{"n_layer": 13, "d_model": 160, "n_head": 5, "n_kv_head": 5, "head_dim": 32, "d_mlp": 640, "vocab_size": 32000, "activation": "gelu", "norm": "layernorm", "norm_place": "pre", "norm_eps": 1e-05, "positions": "rope", "rope_base": 10000.0, "rope_fraction": 0.25, "qk_norm": false, "attn_scale": 0.177, "bias": "all", "tie_embeddings": false, "parallel_block": true, "init": "uniform", "init_std_qkv": 0.0548, "init_std_o": 0.0, "init_std_up": 0.0548, "init_std_down": 0.0, "optimizer": "adam_variant", "lr": 0.00237, "beta1": 0.9, "weight_decay": 0.15, "lr_head": 0.0108, "grad_clip": 0.5, "warmup_steps": 451, "schedule": "wsd", "decay_fraction": 0.387, "decay_shape": "pow", "final_lr_fraction": 0.0, "batch_tokens": [32768, 65536], "seq_len": 128, "doc_mask": true, "train_tokens": 427200000, "steps": 9277, "dataset": "wikipedia_en"}
MLP neurons of a small language model. Each row is named by its layer, matrix (up: input weights; down: output weights) and neuron, and shows model dimensions 0-159. Each number is 500 + 40 x the weight over its row's rms, rounded and kept within 0 to 999. Numbers have three digits each.
After each neuron's rows, "fires on" lists the tokens most often at its 100 highest values on Wikipedia text that the model never trained on.

L7.up121:466438485515433507510470427473523528491610530464497473532567447497524487448506492513505507548515459456426449479466490435559441552508560525515510451546541470447505473521510461491498505489435523517494522570525489471575526520544470524528490507478500456459557490510475476471536508527480464518447500513600468478554458546500540492484495530463462488535518503453455481458431579451405492460465466526521482468447568507551600444593523473470475449483562509468517573511506548508543495497561581
L7.down121:513587508501504497476472585596493437475520549594497515542486439504502546537433521461458540485536467512614505501511497533419512564455480537504540507459466507529541481515529459563500481558531446533535520502489536450503512476469473453502490484474502459466466487547483505533456437528422516417427496540527467525553497551520526515507461483501489432397528482446542461464506514515492502493515503603526419475536527475553452565430509533530432515420507535504494527488514490449528461532463513
fires on: ",", " ^{"

L10.up257:525465497503500504633431507517496470498468518500557520538555489568555508508503514541544553475429532468478510473495478507545458499551481537476513433533534483479511499452560500511495538516510521524476474520462547535478567442526540555524558457516395465429453443566485486482495465488464538549494537460528509506499497590448413547499471470531513465546475534551416498470525525508455510542505536479542535517366504489484561522514485503455468424589513499519502519522465421498490526576455516
L10.down257:537486505542576494768484481533450485509473519481498492463487500508447482559532483520528514485514487522499479465530512490527519379542477488506476515484478562499498509510493504444491512511479534515512483487490530459485505542500416532572489507534506498499503461535534467497470480518483461475513533491514440500520495464452475474530496527523480478496510506489484533476538467523447474501498526496526517472343520617510480524449480498453518395523503489532505540496458497474482483508484593
fires on: " |"

L4.up260:509436425509531488486549456583516474498535500465513497513483530512510422465530472497484505509520450542450517517602575473483518531488527486506527491418548504565420550515520501487443524545471525519477529529413515513519506472518480539444492490544540462434440481542563429480459538449555505540514539496461467446405473524492547489513557490534500557515593524578516488491473503531536561544540467475589481513469443445598407534529488490504550472501520514494460478454542522476525481521490566
L4.down260:479492577523481524540526537424492528495480513508482473532526554474480559490469511516514501539458519428548483478488454524484532411516452521539461513556499468472529477453565488500551480429551509508531451467595462510490479472470476496539497574419436456520551502397475603520523525544423484484517503475549511517548527503531469500505462567450500472488461501423461476482554493469439488512484571530463544478588494489387603448482488548548497490498448503461569492478504543491500556503513503
fires on: " She", " Bay", "ur", "ol", "o"

L7.up330:527495637437564564538490485524544532571493449488504501515536499519580545486432514494552447474446515511512533530504513534480464552514494510519481510527586463495435555466528554502505460435429494498478551540545530478513417523532490499432546495506549437515500490552495528467479596528588511498463431514520442538502446540434526537532594478476532549468492466422494492496507472498473460504427519511488529474458507445519516568469490464476534449467483485487516485543477531552496471406494475
L7.down330:466510482469509453507540500458530447511529488488505548481435529514405509521481450490477500510525484455558455493463462482513584493522429496482521486549487468480577456443445524484453514599534546506446523488488518541501541460500504510545488552495473528525510518401497517552514410505469499548510493509480540411415571470613491458517450520444507483537505538535488544472517519553522545519596480426514507530542449416458482442528562526539434534511502448482486438504495515500562535552532469
fires on: " |", " is", "ed", "gar"

L4.up109:481506507540504505488535440424472519550499490435526508449418474554485467515571514569545486554493472505512548497544442480541569505503456484489493555570590549545517503543441526541492538482478555513455443543561535501507491466479605524506550499521474466461539489485449502482511474485482552459515521516501547493514505510464504515509466535598543484503481518499506461453425515512524488446538530473537505475483545494462474447460483539499339517449530509514522461475412519401532482431482569
L4.down109:477536519508535517547525562483454448474392521514543530456549501528472487522427530481488492524469505501459515493518459537507558367532531540511502512472521436510509554461413459426536438453482482519464505554519496507518522481554491539516473530503443576542449535456508597492472476495471447523492550542511482477505519489469470520482529531404461536422519538526499505604468500505491457522549510476483474528538499470500466472548416568441512495484420579469483533461537572561473474494519543
fires on: "s", " games"

L7.up531:487450501450553541535475472546536516454424558468517467500565514547502503437508494468515509429457463534458470435524533519535549502490527554486481471493517403511504484515497498464460529488438484515560442543587463520504399458455482503511493585520498484529503523504495478517512512458545515472414566473528463556547485506460479556538602545518538429492482478515480444474480520573545511474544506497474470569485442475521437458549451486455523487469431598540503457442565538535469521479546539
L7.down531:470470509496546438528463548469512533596481471547535551437463405496482491533554499537476480508539479469549546501490501525461540546530531473436508455558465544528494489480553487569504472414524486493516559483446470390512600511500452550493489431488551536503491498460452528537495515587473499535562461492455529391495507497493432453497457462485519579464558519585478495454505434447441535475434462521524500527506528461489568501457544549478523496510529451492505522520483534502543485523449500
fires on: " School", " a", " Preced", " Institute", "-", " Award"

L6.up10:448446511519531488542488507432520475474461449445492509567535476480510477432551567488541462505499487427425461507525474521455494520457509472495471509495524628530453453503518479480479506539512500542428506537469569510514549453476410474500517516450461506476502566525557493497539539474505511538478474482422531467523398516441488517523481521488562469492553514587424482492490527487419549550544523537533398559479560489586510523529455496497547513509516461469517446464497424515532536544522554
L6.down10:528493455539510478592446526447511541588519507463544574452490465485524467477519441487463488509424448481553534487534508562518498452542458487503542485530479508528534480475465523484608530553420452484462431519510537466446506543582454474524497544499464551463513522490450558467540514488495567469516486466478482422462543472493484568449524541532498491541483493492439551501558529554533490515517556474466483478557537513551523492518517613425487465553497496460392499437506453479467464510449504
fires on: "s", "th", " who", " which", " that", " Women"

L6.up529:504485572494553527568469458375488441482461470503533464589577562515563505465473495520484556507483422457496448485512436540473520499436506499513500472472479491532507523530512520506484520486512422501515541514464528504520488494479524444502511510476551480411478539453558523513506579527406482537446540469543467514494512503449564567510471562425465487509494555496426449460545452476449477494446480472569482500445572488492522522600523536490522497455427481553511546531477538511556458523468522
L6.down529:486498469469408461476442479558566482507597510489510518514578499545506468441527500565510471504554421555496543428496475484537441569467527544455519495463561512488524511500485511520524503473530458485506486503524516484505551492539546526528459549413460500502429481475538508482500514579532549518461424496555472447596526501584467529519517510459430465425467439455466513498488486591453491488510457561500506509507480481585567386506470500464504542497525503447479569511510461515446481499518505
fires on: ","

L7.up74:458502459528515531477479438421513478498437455462502515509538467448448454413607454495531481526526441499504533530553435524495527500510495458436525554533554517447459547524548609528446480484601497521469423515500555513487501516545577509532531531504530497481410487447412498530497534528467523472484510474530487572469462534524529497510470459568473532517506553494500506479431514478423562458458457464502517449532476467556539483520499518506482564502560506458478463435493481445546519481507575
L7.down74:579515507523518500458523535499422482526508546521490479408467519553491427523461525479551497446511474532526492412445515538501465340443478515481494548514482462556535459500408523511485474478444524506492521508526474571554494478500501529481480556479518590493476579516509524512470496463481460498516502504536503437556565480540484515474559473446487507518512464455468517539535451537514498421495527490496480539560543407442564463479479544550544514556510467548491519488430481546488507579528433
fires on: "s", "a", "o"

L6.up133:551581477444494550531584465452514534527451480476588555523487506465545494466559523498470486497445517520416512503495452468493501481504521553506467475585499523508460524472475529497465492481483545542416482459529532488489475539462566519551526524574490529487449486479444501497565541498416517468471487557556556542583483489459432541454446502610517551404548485501431443540438478471560498494482545462463509534474496473490454436486537491544588521450540524529525462527480496497502499520466526
L6.down133:471525480572505439484453517532517485527447507545461487442531590536485553523502453430520484526529535498476560516536537503537502424516543413546476494448443459471480459593504396501488528473491470458585498530516513501531484487507530440407470473526443456522482451491547593501449467497496464546514487497487473485472512493506575470563531485511498480501497504537563526565505510485431553541513554516478507527496451470562533535558512568414430523517419501482497528415477487483483512519463571
fires on: "s", " also", "ung"

L7.up358:565444484487537554527488456463491484566494509455474498501545471464503474455505483455529413507475541441485502544517539509552505537477452474537474517503538532537438500568513602514493497525491563541455422499545537529510480522585488519473512460562512495489408545443504545491438577468500531527548481531500472562446456536556538563442495456483508565457493514549498534458504526515388510536533495495484470491443458465570527502452454571474541471519508457490485488522509412513517484480624504
L7.down358:460498571531482528476504491469515512483533490490529517513490494552499455514512418572501563501510509544513540530484436566523505478506442479513484525457505490492518475491437439494479449467570528449601510595542540505478454463426470527517520545425444508548513572519533459501522439571545398446479508447447512481527490489508559437481539497519489478546524466456498585470487528567556519392462444481498521452546582463523497514501521507526465520575520544474509455459447506440498492530453452
fires on: " they", "i", "is", "a", "'"

L2.up82:531457491468559573480420482491521527536486434520434602487468496515549548490416449522500583430507528511464511464525451503489473509483487486469492391553482492506486484533560568454478507471539424522496499487584477441524482462568491569484458522533456496528416483514455557465458503521537498546522451516507466501464481540440458514474535474534540530492509528511467466474521492466452427509524554519439516569500440465540597570557507494549450559479490559496528492540511486546556515471476494
L2.down82:422552484528469460534566449522528462466456524519512431488527478489472509504579528465510427582467484502537505558458542462499509464506466496541474554531509468501462592470423461468472504510464560481516500506466552576497497534409530456462505496496529530471601518467528490570568520461477475506554549460545493466523528500560588496488433486443492526532506472526514511503460509494477568506481440510569410449513534498496442485469420541506542484507569503508504510539536473486386456531466475
fires on: "i", "on", "y", "and", " Prud", "is"

L6.up80:486519499548572515478574490469540443533495434493571407495536567502480488483467476438530459558516493457459456509517491544589466495490540438566537571616507544596455490505432471530489582481511473536488444472524548476460474503452496534547535525541425522465513546483483532445491459501522519486509507469493532604482497525473395452543492535525499546522526537457502506481484495420442513521487493468536449481516553480592503516502498464492498494542529496461516448464458497483542494523452555
L6.down80:474499527492505514541518447432451543499563509461432556454526523546468446500481453449530459430518485471518523516530516482507535472459462539503439455425516418438514531450555513471547494519461469449454493522457514492496506535562515547454528508517476537504532457517526479497463526498484494510531486464491531440511527516577489557490497575488507444539497563523496508503494446592425482491539510543518453565505515394414475505519574566476510604415495477508563513485586569505471510524439540
fires on: ".", "s", "ence"

L7.up407:508515562437507551480430500503499493554512557506421472493561618529540502509435427589526486474463479520460478472540519531425443549457509492483446502484521472482529478450511551533482475495541485511555499555564569499492526519462413564537457427491496503513520456531481470491504461534570526493507548484448521481510501516527420494565483475493461500547478475470467484580510537491473464582448489527512440508503466536559507473487497507504542445457402502401510539459461507512521526471534590
L7.down407:526555453485530553503446508528513464515428485520511551461571546502535530439499487441357522538506463531466473547492511549526573549501487571547513500526547545490484475482479475481531556520503438456424509503479442529582544493591537519445481545523495487419438495554481582474491506523460479468478515505491491436497427504534588492461542575503489499444450470493450555435501481524510465422453488459504504494511463510479483527448534458521552566525500490542443520467506511495578490512466490
fires on: " an", " with", "s", ";", ",", " by"

L2.up568:521453532484500506508459484391504515517450538491492511527457590496462487516522455483487520500471459433536444448571474559511521498520462566458492556506518475586466505503460509471475479492500509484535486516498523461493488476508441515569530482556504486499510507431452561549484457441383458421523451495477523519484581480483503501540533469546526484523532515504486553562530500444441545588549531516554588491516486535561431498556514488461478544507457462414546501499389533479517504546449549
L2.down568:511557459509481523465548523606528492489533458517540504546537473491507550501486519509543474528506525543469560517459489485461467532463611392548485442500434547399514497517519499528490506476530487531485522494553474480477507481507518494472471536460498492543479501564534469428489512581578523539469539484486453521471428536501543481452482515435512529510450508509495452476502479532564458433461470515460437432497511446446584543417460479553449446488559503550473482540594482545477521501527421
fires on: "s", "'", " managed", " tried", " wanted"

L9.up344:574542526463406490522453511508487504390513512495546503403502538491565461575591509478506507488452439453525448476522468536514466516500490463505437463525530494469492501466524530530509465437524533548540527510495519502553506484414523432503479515495462493515466437505486458490498535538502518519497495450506445495518433464513560516501506476590546503487501534491425490515462537467512589501500573516450557581495508463494500441566472466445522544527403531499469475454563540508463586563570498
L9.down344:554477492508489502366530455533434486602482454531498477514500498542456509539509500476428577480542496526529509556481465475498438568521455493459536497452440438512508507562422499492510487544477518518444473534524564517526527569557523362509506494500468478459560515561530484519520523572504498471455474480495503479502538542489466484494482482541431549476430539561495451475547500494434435512468464549515483497442523468523473450523519429525499509545562437460536485593541486542502523521490506
fires on: "\n", " is", " film", ".", " video", " replaced"

L2.up430:449515547500582558502488430509546499549507457453480501539544503529520535546502432475546530493525523525553456448515481532530524524516462458574448486506517503456500504570510566543503581472526498489535460485525499468564498450505445459538419484518525455511524493512476440455468533499522490496456493536404493552437412571513450503488536483518515563541508497541449428533454468490459563503478454508497518557474465419505513521565471492538506529436488502452490454555557543543523563505630535
L2.down430:458479523478571552472452417501563467497472397463456504554540491498539508506513448475567518497536511549574450449514502558547498602499513489565453475508498510486506501528511543516489583508553483512506483455510492468556516468537464469534415460523509449518497494504516455458459544536517512530484505511447511528476364534497475498465534508472506543508503506523447425511482482490453532529504456544498487549431477378546493512536461446493505538428463475503467448553545519523504521518578597
fires on: " Preced", "d", " Succeed", "AL", "to", " budget"

L10.up471:560482525463511555491479491532548519555520476453506473545528502579526539514472489565562523420552503438489504460622545536510462458527499460447482469553479504459441527500495518477523548507538543509531502491440518542471424437555440572535405488540464475413437448488534392484457565451520487528453483476577513529459463503516493459528528463526467469542515504499488480472398540457485513520509548558498482519548490501575468450583514517492479484502503528468561505488523456471496526498515524
L10.down471:458489469533530488510478477455499489476515509504530501501512529526496577470522510488495550536501474605541573559489435484448532505550522483526521551493474517485582540450531451465506510480469490504449513459508521448538471546475532471448510466502490449518554514537540516505476454533540532501497521454525510459463499493439522489458490512495502455451551415549480482528537486539499489467421519610425522489588538400458488502475426382460508528466491611554467454526414500487593510471529506
fires on: " ", " May"

L9.up123:551530458490514529556433514504489518488438469458508530512546426514530480512527557544540533489546547522433453451536483525529376454411523523520492481499456538463479508443501464590461538511485519585454497534465494525460514439482627545548474501487423455389543421502459428517491534493462507534468508459552503530505502491516513426458540423517553509503502529510514512467437509493529470561482527520476482499478468478592519488481553490482475538505570518513497495547481462505536518521520553
L9.down123:496440517508506545686491491496494497455507476404468496422490487479514547524482461488551512466544509570479482457461480484553508395585563516495516560484512494496486579441542532502481490532489507518455471511469473461470555536522507510496515496448452532452520457531503512493445483481512522515503552473488490483499488476473527560509440524535516450497472518503562511449522505482528490524471490486457473473379508463491481576469540530473514557515544530546545584463452439457532488526495619
fires on: ".", " ", " |"

L2.up604:529467458520556518525514459504544533542526437485450388481525485433467505605527428520509542548481511469535515504478610491490504475493479482496510484430437489544510440438483502489573470456492587479493445545484479468511469507528457451561474536445512486561493552481477470542509551496514481540551543521522514593516477462520485515445629525499473486542541483539456475473430393526507529496505478474547547495515496509485493570539476515509503490484457481519482470578476447441532521561517454
L2.down604:456514560533438490454489527510527439489493556513508563498480544544497511407455565500504485431556527519464443466518442504580529535524496491506488554485488557444490505481439509507407493518520476520457553511500540472476566510457510497486536504487532566510466486500511499480458434510488600535452478513494455425492482484463485484533393496497536464492490528448542548516616559507504421570499463502466499546479470499502539498462508428558496596489478564476492506496531527565430467499433567
fires on: "-", "H", "N", "an", " 15", "A"

L10.up383:514442510529466557422529506424516532428434458486534480548534565479444501453455532455521535526574500496457486523472514491503489560510448496517444512555510509466461456524405516531576532459494520481496481528495526501450464509419554512461525513548519447495496499514512521549507523449526550468524560546482469589513499505541474465518560508532524501506503483432459475582463545518470494588413528609508516473512527502560529412530543465457445464523462470495497446610487466508489486544529497
L10.down383:505536503537549503572503449495521491563527469495472465513525484489466540442574451485467474561512480514449454454554449481468491401486478505476585551554481502520483503506559542463512475592526507494545486441543554464546533487539443464510440464528506510500545538462452403489558476435488468526521506473569573412471498482492495470460457570532510500562497509496552535513475505517546518504565475530480489522534483378486534515451443516582519531404486545506497433461487494487512472507452454
fires on: "-", " \"", " ", " (", " Title"

L4.up420:550546505487546531493487495433461502558521536480433504483524511476451500550519488509500440549492537423533471465505514542512488539430452475530489519419516509520499543515564579501532491436509476449473436515554535473472491520532560523442437561557551469499534483555469487573540476541459490529431492583467556511453542612463484519375496485491540489505510509511464534520443433444550481575543459474505521462478482495473499514511494572504410458490491480464518536516473515443494442535568480
L4.down420:413477485542511463541520508595498493472513438464554481465466474543540505491479438474523572472495427553551537470517495480448517564516574518449503474539509511479496509496459409483451527522451486558462539538432473476552487483549465528506539485467519511542493513472521472432500493467545495501549525481499498408544459390533532530571535553549461532520506491505519457470560461572498502415450563485515493567456511438534520507480515395469584489537531455457447503509551532538466501493491478
fires on: " States", " all", " if", " state", " Vietnam", " people"

L9.up622:484480550371549539478506470510474467440350514443513468547524490512521459504584448475524534419556504508504436548519496542475495520444482493513502475584574521439504457538494539527533510475425489452540509522545480542504490467465524525479586532535494490574464470462555488522521542480529479496536494483498430523480427522482561519469496529516517523510528483458440498529543511504450504507476445474568442563489561458525462508447459560497516537485480490436442472530485530543577532496450512
L9.down622:483448454555442536443498514491521465429543479516475502491534541532491556474514535551472527541453536478546485514505476523518474457468577520496525483458439463501520528457519437470478521494505514580517527468387502479516515500445510512453507454465518547488491521484474501508499521509532548519488495553543572520489462535511531478452457413435538468537457510562541481438497507542533552509458517554458461447456527507481502473495497372549497617569502550528572384420521465496466528560518514
fires on: " and", "and", "com"

L10.up216:499415527498475594459468444453507470609518521462588451457508492528501484518516493551526452478473493469474511501480508497524552493462514517522565464552597521499484520556579498535463463444457496544502500458491514512467546493490445469470467506543456545515460492526452513495457547486470550492489546523521617548394491484467435485473571526462514564486479529515442487525520494523468520472491469488515493512531434467486571504610546443490575475491488521450432521478540461556482568545465522
L10.down216:466488555545474591521508446477493530512489459493546442430479547621511388561502462529508480531505461469499545468438490473459493499501569541513506539541618494463489561553506473482442482517505528541488491534450538507518464482487491441497578538456469531467500466509510454437536489508502464524494496472477552571504462410494572508525497548442497502548428498469496541470486483517502516540412505509550501484431544499502499508562459515469444450446479468536523570513409459497532497557509526
fires on: " of", " was", "N", " July", " January"

L2.up454:414470449489479538482455414481472529535530505534464498458538475558561509454562482538511469559434482488457476504509551501491510453499421500545501520589510496481484435552480441492592544477545433473482490541523530470483499467510464465524514497527539477538528536515506497515607463430518537585519456543440538473495493591463474474489463484537535528448586509509467427565426474524554509463513580509517519542519469464413511469549491505578490510482526498464504475445509469516527520552440516
L2.down454:538518525536590431547563552511494502526484540456525522455469562516444506513479516497534490397552509490523524468525498502449516370476504461488446507463450450567487522459500528536463522529461487468518407499489484550461537552517508552442521561487479533522494542490477501455443486540424421424453488487504447468472539486603505516531530518432499525519490540475471520472546471463473494516539494469433515530532609537561470536439495505526501555508419570505509543473465508508504519484547461
fires on: "s", " Awards"

L10.up357:505552512504534502479534476542514450555496472497461510503442483575537480489530477487501476488528476459528474492523477460529569471488477463509485465479544451428477548567472443489464560397474470498484538527517523446527525469559510519494563516622434530499451481515473529507523523532562491588482607505499529491461479660397501541446495506478514535498519533532407470443450511501506474585518487504521504467492499476549534480530483508465478552545478523496457477580517511429486538518490498
L10.down357:443550466545529484457520515537439477454514494489536515496561527501475593528532499501478504457502550471438481502441493531568476402494479518491465484491520527532446515476510443459486540521488482528496456422502482445519542478560491490494513531432517494478535527508543522528461492534488522533453514541500497476540506437517568545520511525543552423437506484522481490549580529456521455456494538499524477390462455459452524503490474464477561605576555397515521442467483467519555498422556596
fires on: " and", "-", "–", " &"

L6.up605:477498514439476513508504438541468485579468450532467456521579506519529450440533500540531547427471480519384517477486548538541493518528501595529460462516473528472529427551527498514499510549460531510439474526526433522506496450556464468516471471545473471526538525526528505586516482477491480474510498504505519510495439492466502550522520434470605545551514558529444449507435638458499535461515534501440479574477505489452386464471518489491530494499448506465549476528463482517512545460515536
L6.down605:477473373489534558489461533491492466511515489429523463490545514525506429597490584529501503437496528540497484536509541542478531566551529527536498539531483557449496480499522450504527533477477502550534533533456469514556597521483531464494506456397493521442517562495504467537463509506486480505472501566551524454548500477546526543461480528516405482490545545532476466483420466511473576477495475558477473397472473525506422549486491449431418483490502513474483523484465486501443569515556463
fires on: "th", " and", " an", " first", "st"

L9.up288:486462510483566516480442510424579446468531511499541462482553498534498579521546532487562511437505541512460498465531473569545568474481506521525447519473502472423426481489574444463457555514544506563511494550501506431502497436574540421540521493474507470474476451535557427523492527577486511564554546531519519584510446450419484506501405510546488468545544496536441490481508463428541481483503543509499497488530494468497502509552470436520472483466467539458456452519517533437547562492510521
L9.down288:572487529503478492534504460515538534530523541445528470510554490452524469438475404533445557521526475510604453530530456495463518555516504540504481518547512491498575520475524499580445488459486499466563507542510548491448449507454407545462481483505513522501518605457472415481520445504513485534498529482489554462487515558488514543462499542536526503521438537514480499485487493487442549498440497583449540560547464544511484457523444407412481542443490533567481480451433471525532530421484500
fires on: " ", " a", " The", " the", " d", " No"

L10.up470:473548459524489561476512513459540484502571435489538528548498462492472530480468513471504500516533508556507491507482520458548465535479461444530535531473463488452464514487563479554487546506478617455546560544498578486541457506470484438502529515463535481497592468520508463510504453499460541509510463535511484548477496461531473535489452514482556576575495512507447441342489547476499462514498527541490468515505443491510495409496460441531574478396505515466479467480524449464571519489603534
L10.down470:521483444481497474545503539507495532502489539570519506429451542474591514468526516538499480529465494461515476467546471525445567564561486479453463472533528476554511456448507529478469383454528500526454465497497512533557543565502558567513523518503484546436487555465511486507549534412420492572532549546465509447483466472507474501480485477471478516530484555458511612552412446484470559473479526439534490539405506482486522573488489518510517557512463467428470523446483484560487515482444471
fires on: " a", " one", "/"

L9.up25:459468506509505518517490471522473456494512551508534587497447513517527548483508469494522471538524480502485515502435560521498551512475520429533501461529456518518462465477535485476543474507548498474465460502521472482524558510580472598519476540529466550494434478515417534500472488507550572626464549535536605519462516537455424541579513472584470483581514507495469431535524486515460444452530535472460459520502477390438567426587511520504496505464479527458455509532485439495504485517504494
L9.down25:509466478544524500490494540487532492528470443494506472523450495542492488477554485485534509478491480507485507512509508563527490534456534504614545500531483446447451491531474503498547501477462471449506518564476502572479447554539525449471540509441452511498523509575556563492453483564481432415487547489432396519607450487508396473507481474501446536517483495495519534455519523495463498511555470568520512487544548584516456505468494523529452479455505510502505368476537479454596441537567522
fires on: "s", " began", " started", " As", " into"

L4.up630:498460578458563455510550492469431563484508507475567422593469508486501538484545481533526549477515562476529469551522526578447488510514487489432499507449507476440460441523429533526561549514581551489498473566520482523490518480444504457498494474525522495527497514523558469506582550443455465501488540500489514559467483553513562519479557504474480493530534456487436500495474478467489519544533503528550502520487543454509435544626495459464495384531488529527456475451531530532457558580472475
L4.down630:507526512551443528530533490532554500508556432475485579481561585498473537522433537485434474517442432439479528473467369466514470520457538492509544482521547515491548534502525439541456473482490600489538548487502455475479468455484535523501456480509482475500466482470486544533497542541493552537472514457547559450455539398483454469531484505541494496487406530490573484482570541470581478454555546465477511550515472494522533508453447473521483510461496518514530448603509475502522437503487560
fires on: " of", " on", " it"

L10.up408:575496493433523460526419494472471478456568478496526541519522483491426408480464474582469450496509513517505470457426508527430479552482488470542563474462482519481480540529515519449460532512573512489532518479573470491504547483538470499541442522473431449487521542496416455504507532398492523507482423545598563565484429492510485502508465529451451530465560513503501489499525513528538491558480455514454422480548444505561527465514509517436541481491528546468476573492514555503463483444563549
L10.down408:485487519494472541488422475525539490511549465515455523576472518460547482427397517509494451509498517498491459501455539511457521509416466475494514483433495505445535513490533460432501563474481477502477511509548466451438543529525533482506462511434475578490492474554458552542525482557535512522485462470567480551526504487523537488451508459425482473540513513521498473490602519493552500536524474460489473508647476579509536528446497551458502387500510530474499621508505580490511538501541539
fires on: ",", "),", "\","

L4.up303:529507560476478505470564485512586520464563488488517473509576531480503507520541485493413521544571438455421442527508465540473483506541476511492497414560493567483487458487494551586536507542448566544521540504431439496458497459481430537569508456577501429478569445470490531519519510530513499465514557474496485622519503413488445455474475526545577511561495471514462498488484547502549542480486530466489507481510527438518535444506483499477485511453449522501452483564431550520541500505467500
L4.down303:392467530486480507516493478526482540524475514504440517501487468526508564557500507499553506508412494552560542441496573487488537342472443524446510576436476484480506497472499484461507507521503470505438466517503600554552451499477537445476550545419489527541541507484520478508480479497482429503485508502526536389422531566568543545490544502495466531402512544517500490500479497487527524476460497458481488477518511439464462577472503504581526540453539478512538506473551502483479505483553548
fires on: "'", "b", " p", " check", " second"

L4.up286:473444489510542507466480428478430522374497473505494445494490480464517497484522464479465463447488475504566465533509450514575399504443442528544460522500556482490497537492497508579466520491547557502475488557510545585552478440459564502442482529533513505517472547495571526529514484462485571551460561502533474508461445519465516559507533501556482500483594495406440527536434510535486517543553554570534503520477516473480489430538526470476531486511487518589506450545497547520485581497515528
L4.down286:487571493446476476481514502488576511479441490500511514531450501525488498527477495504520508470507515466448512466542494433440484510521494499499605494574489472540426483530483430503528516522530460493511538508456524503518515477540432543539581468548510467546529456464533512503560568524435476559566529423431544500518522448543509497514467430438540515569485547517515478547566450500555445425432427534507449524603501479423563467492458548503528478481511477413533511492539471445547460508471532
fires on: " on", ";", "or", " such", "s"

L4.up368:515470581453553542515489470460501476513524517504530449491476501463556523454499475488531526488506541526498497448556538605539526515450450476426542400494437449548365515515507469520573468506616474477540510554471463482486503478515456447560517491444470429480441517525464474557519470404468490536473544491514446471512477510477482497505575540510501494524544530525492447508468499481468481490515500553495541592502490433540532510578517478472580513543454541503503476487530546477446535510563489
L4.down368:451499468493481460480571459522457496481462535433540528591617541553447502496472516521529510481496492463543529511535472501489479501515529448488498535529589534463601514435475513529491559483425534486455509495571521470486548553479492555512532458430517555545495468491545513456462521546511441469522500532508543577475504516517486463528501497468481465480455467510496546549550536428532474522441509472520507512493560445498454485456468457516405445525563446403403555484467515526496428516489535
fires on: " -", "-", " member", " —", " 43", "==="

L6.up118:477490535473497479435549480459528504515454514493484430447557583459505527442547444460534567518565514483466471526477491508483605521512482531516559499470466469586542460535429463542563493550481517561491484515501475433499599477489454424510496457474479455517517555474475444483447584533471541452503535494445444498511529498513511554500522482551546550486481487593484471540527501487499535488500478483476546529494558461428550491546486444475549523424492470466433445574468481451469477552520550
L6.down118:491545520514474480474505481525479574482561515456438493574477466615466556570513475482485503424438479538514467486537489468487408491493541572467462519463578518438442523464505523502505522428557463498480442504503453568481525513610552515519547549475559489533524515498513513461459486488501554542465462541542506496499488498410523427463499457443468462459534485490495549512509517474480511527590447465500505531500440419524546508442482540540478506550507551477557527530571456532459468511451469
fires on: "'", "-"

L10.up82:476495529458469579405508520466484542463471478443527545506556516525500488498518497520503548513477437519461495516519452512534437500561518553530482545500491537530473537515451574498510473564512574546454512509472510566459507449526524462508475505478446521491500462515510402519497510489457521530479535543509514486442482429582486437581571513431446496537463522441510569483527597461483464545474524490486478582437495517572566491500584491429475507468412534507549532516436464536508568529474522
L10.down82:520493480561551465676487511548566497495519471489524503433489501438447540584550550468491420468513497421457515476499501496523480438544424485571486469501444486545461498464526442477490509445542523509538510579536499439450502494472510509525474458513477473464537468502533532520584411468518510511511525546496457503503444520450515598472484468523509471491493515462527486491550506500501502504495468454494539485438458557478557569480438441510537498507515527529478545493511474473591522458473580
fires on: ".", " was", " most", " very"

L6.up534:472497433500503511449447511468523446563446523495489442462524497486536517533483435552535482546499508510513490503525514506524469514500514501440499449554519518468478426537481461485514511515477512571473558473424420509514621488552449565552507477496508573477502504508500444494570462535482504529493486456472539572500548478464518501544422486549525460500560502507473445537464441487530532492584520493534466481503474473555485437589552460486563543548492529471477497402512411485522544486405588
L6.down534:520519532520551526478549498523463485480559503477537515480465535495484507473515520466489558447484524471475513456473456575552517478540509547561463460453478565569548460486473439509551563529520507414549460506572552518474471511578524451436473464499454447516513460459502521508493503474544514525400516558487435450555481576528476454526527477510533512481418516508381581489579527505488482504439507442491567490517519441429513528433469507519449459475495546582493515487520517492454507517536429
fires on: "s", "g"